config.yaml
norm_eps: 1e-05
positions: "learned"
optimizer: "adamw"
z_loss: 1e-05
dataset: "wikipedia_en"
MLP neurons of a small language model. Each row is named by its layer, matrix (up: input weights) and neuron, and shows model dimensions 0-255. Each number is 500 + 50 x the weight over its row's rms, rounded and kept within 0 to 999. Numbers have three digits each.
Before each neuron's rows, "fires in" lists the words (lower case) most often at its 100 highest values on Wikipedia text that the model never trained on; "fires on" lists the tokens most often at its 100 highest values on Wikipedia text that the model never trained on.

fires in: "it", "she", "him", "her"
fires on: " it", " him", " her", " she", " She"
L2.up411:475397595566423558526460507479514445620503420503421501412470511550555507444394508512524561442560576514507504567536502552517524503430476470415487575534545420560416468495544450448480507473579493554551477465420511488460518582451482474521544476530586561445460489554594473523459511536541473575528434487469544466455531474484509547421477577458537502631516455483555522465443483554448486554419459472393431501548520444488587430530453490484439434502501488472427550419515537454584475552519481505458473487422503610565455447536478539522554522516522504500427573576492423514460524509505548620517478539473530490463318504483461451544506525567442466453548493523517453477470621535568566574550479482457471563569531508428459478516436523606502503551509453499593473434455490470506448498519528

fires in: "with"
fires on: " with"
L2.up793:478535514503540574581436536493490400543457597484476456431412495521523440456503552543420514546476488486576531500505579482511424549458429464482545546551459478540453555436551367511452510490481521459566492578476502490523502556490479587478471536533508444507489491408470445475530530419511365647500482518516543539431563614472421486571483505500603507561462547491531539510454453553486448489544395479496481556564426593553528553550477476490547470573533561487479531528473505534531496447498546529518501512479497498566443565525511472534438487382492479481622482435404551469481525520420666519558582504440546419584425503443552545529512564498452494496493369412435495494431537463612503434552499599463415517534447519505473546501505487484478515540569470521531481458503506523530539544475531

fires in: "south", "west", "left", "north", "running", "east"
fires on: " south", " west", " left", " east", " north"
L2.up327:620516514503473413524527510457513548528500460382478589515586506540571533482456468553442458556548439468500440531524554538500455462499530441446511507534477541455488478484493407417521537498536560497566433525483551503458568509511420446472463460478563560444564478527429453546452521427461449442483442523539522425505491483454486482607464481490541570439465545489535578441453526515435429620503485490471520534466519434590554552487470432505506519551451602604534510539501516467541584476446643477431452526543457542342475526482424578505492540437493564568564559440477502466477523534425510568479497519546480560503406545517535552559531390517437490409505427466465479497429496443614445439549431562476483512555452494453422614497472483416442530526517514519421589530520512474521431490449523

fires in: "year", "number", "day", "date", "time"
fires on: " year", " number", " day", " Date", " time", " Year"
L2.up765:476472493423520496552424537461491489571432487482468500554567470409493438527524438442483509521422472436503558442445487532488522493577492417609457566556472513524537479551607454534522517505440578463509500536477403513510474535468456475449599459545480473444510466396543524480551614423440492548535454377489492532401424457523535416575572469498473547456453469515501543444478498506496468551571554541494506518415525586577551535570491558529582567580488557479478485534462441600561648508459493466389517522453464483500432474467442494604472546481506496519459466508441576477608510582490516565525517510506553481578500524542473538589483505445458403528412407443503419427518560487504552495534542545425478481566539600535463503524457394532514508462472437472431551507458526509542543552443481

fires in: "season", "second", "jaf", "tournament", "fj"
fires on: " season", "AF", " second", " tournament", "J"
L2.up1:491595608548501496590537503519453534489533535455524540408481527506447503510520590506563521477525519502460567447479478525505549520566456538554458465531459481510577431448573528547500397463481541484507525428533449463507555415458479464573501410494572522436446552516523519486541460537488550610564539523461498450480513420552524506568608496488476515595513376522523459533474477492515500506415536466525465495573581471495539543558532482521504491533535508504517552490536554441641557475607461516443540392463532434480480455463481455489484494482468614487553530482528500450446464523531601571495547504510516490617401465458391422570415530483465436490521496469505454448472530430560562544552421523445384379536467513476435389500552382452495474507438445458537570519512503458479614576472532

fires in: "on", "at", "following"
fires on: " on", " at", " following"
L2.up483:505453515487493497605401492557488421637516445503461539466448492418451525468485501478562495493438473434468560498520596524509471519563520480370530516514522483555564506429547440540513574463442561494559496641417415523484434356495490482517594485538485454459413499453656484558523460426524557572515453491520545528456515497487482507499593466510596564611512468531499456582440515570435445553485433497465476398530563543546538536512498472507482529585475454523470474559552473480534431502476465565492504478480477506520469518487522511586536544417478524591574409524472493491525548574463554490453561463399486487627410496515500454438467499506487465403405394480461532489546552419601467492508465505470439533562527519507504456512446518527519536566524418524486511524485534412552489509523525

fires in: "on", "30", "3", "20"
fires on: " on", " 30", " 20", " 3", " 21"
L2.up1010:432411500578459512532397485511561483471552526586512407488574517501513502510476651483563483404523465513473555428571447451463606457455510483331479453484510579438522446437598485516433567500465560488513506498483515532409484452501462547475536470412510470404448483536447459503508535451484549452517549480498482643567497489551478472484477510425518445629524413504515527460446554507467474480510489506516462431520505515492518520478511490413498492482503526430523545492552518544548520496430403442458542496493443478441399586434576440544397604434492523608504482515542562497514499584578512480483520437498540485523545474495470529531440491442515500519462575522492525531547493481480448482565495475498560447479552576519497531539581580442555507441497500495489556589540520389475678504566524

fires in: "best", "released", "film", "albums", "distributed", "production"
fires on: " Best", " released", " film", " dist", " Albums", " Dist"
L2.up775:415508495462505486567435572499509423412447475549475427500470545508516532558498513586518492475444461511466530408560401463474520455541492479427458459510465480519589522424566393507519440506537536531483515483526496511500517388401480515466549493422518504486505452513505475501522446425367446509454461545464520542519349516539475560528494513498428545522647491540464466433437531490490469479410520488568554508443570491552504551457544488547588532598591479500494514526545531508582571461439451542478503487447428494457454551444480437504543522474513576446460542450563560430537586550513592456433513462602589498476483581501489598436454489369549511459448560500493481494543433497438471525553482497514377429450495550504502518532521404429486523482542512485477590564580596479564461576499541

fires in: "high", "first", "end", "middle"
fires on: " high", " end", " first", " middle", " High", " First"
L2.up974:454486563510448475575423517492389458520470420542441464473549528473492449518449571511427530488564493436491519426514472547504543538527445482532507546557429467542587467465507439488591522482509589498586525456513491520507542491448559465555526445392471525362535478482487410418509527402490457506474460514510557489456425514542405455604547449430444581469504521524562512450436476475486419553503451500476522538493572464522495587506482490556510490587495561529503552554527519479675583543472501538561425557460452546434467528521435502539556469473496548496413553445503603517410598501445622506441496469444528452544470548459494478604436497456526506423444414558494469444481535522552507468536393530495379414487429494521534528558487434542511543445518496471426545484580473546451476530510543

fires in: "her", "writ"
fires on: " her", " w", " Her"
L6.up289:569573471486521499492562466490617411523531538460478485538544477543474550532485457602473510564554470416604571548518442433491483580436516562508475543575513511588501532533459399526486393459462492494478395605462414510486420527426484557484533448559601571522490425526472462504526558495544417504455461529440565443484418502574416510541518441485535532511523549489528533468455520596389472602541563468501567474552454470565537497472492507477405499395589531548427510414463531508554570530550531474501521450536459552545467446568475477496407506501522520493428502481483539550469436496478531494516404492366489558479409530482452501411499451549476454443496472494486498523481557450585499491510495405412495525543467520521416479550430489555469590464474583529609450571516500490466547539443529

fires in: "due", "there", "following", "result", "goals", "resulted"
fires on: " due", " there", " following", " result", " goals", " resulted"
L2.up143:570375652446573527493438613501593541392463446501448499481471491506491505479605552488567515547561521500438534492545408434487519513593475443480457536550511463476421512496571566491519404504501504571502564436513450492582532469526454544376453516508475487464388483452461478499463539427505442566461443462509504418481550552455495429397551481459494474544508415523512516407438436486543510549503539499528497547498547614512462494545512488505472488518480490499548467546544559451487553579465464575412530507435470454578493527499422437546528581459571441501421481565515502450510516482549529502493487568480562467573387455504481477571444513515427462504400356506485552428447473545537578485555511459485484509532563499562509572504454401518545506499579418447497511561558537548527577493493535

fires in: "de", "la", "atlético", "del"
fires on: " de", " del", " la", "ico", " La", "La"
L5.up419:582565524494517461582473566471434582514594579465502427385485508538442390478554545607545481460532508485511502490476557516480502427484497525509458498480605589422600548453473550500466501466492493449481562625487574494508482467537513543502522489573423539524549418536521462525458444519586495541593481509515465512478488432623443429418401458408583539562527535494470483479477473583449456485546403503544507471505533446452476524462432467452523439494496484466464455472519490427583436517486528485411569555544501572481460586448523582616468505446560508502516520556567426463487481464551573476462502496548478468465488513466463516488477509398528536453469485479463478563532427558412587433543408466479464495552530506533502449532528615380459529461552426550571558499508500456394455473529537

fires in: "university", "chicago", "2008", "2009", "2002", "california"
fires on: " University", " Chicago", " 2008", " 2009", " 2002", " California"
L2.up838:452510546598492458489541472418522526594484608556580413473446503592620492470513517564460479398512533531564458523574399513484580483434538538547491566554559468450415522562548527465527503541505511408453517516501500491411524532535466583492516528473432504498538435595464401508473500472509510481525506473491485545479519541489441525566443575406609448500484499473494545463436424509491518526477468526497459425585479438488496507494510492422559484482459477496450388476548510619459486497457480477425489492581499512466446566457507433489465549529481424555420557544555487460560522586504475606573497630490431448461527505537461459515439474503374494570491479530525498511437532506411499510539528490489501539461481573510506456562574488438551559381533535510493526464579441421514594358427516

fires in: "with"
fires on: " with"
L2.up839:480492536503512600586431505515479415524492600505436431442437470500463428466481507489457532550462431463526523522484588451507441522480459520453494581517561512502486571454548357509449539486494511437540524615450520507469486519458487498446485513530438420491506481430514411463531507422471483652533466508531587544434532588508389440507522535471560554595472541504534531531465458554396455472523409475489482501548517565539564552545514474531526458542503591564474521532472497581517454540568482570532523494419534490559443600550511466498405464415468469493572419465445520431468504493451625500531602536432533401534438516497543555512485560484417524427566400454442572468454511437613488474542564569490442509544476516463483522503440515477484496488595497551529452451516520514508562544612533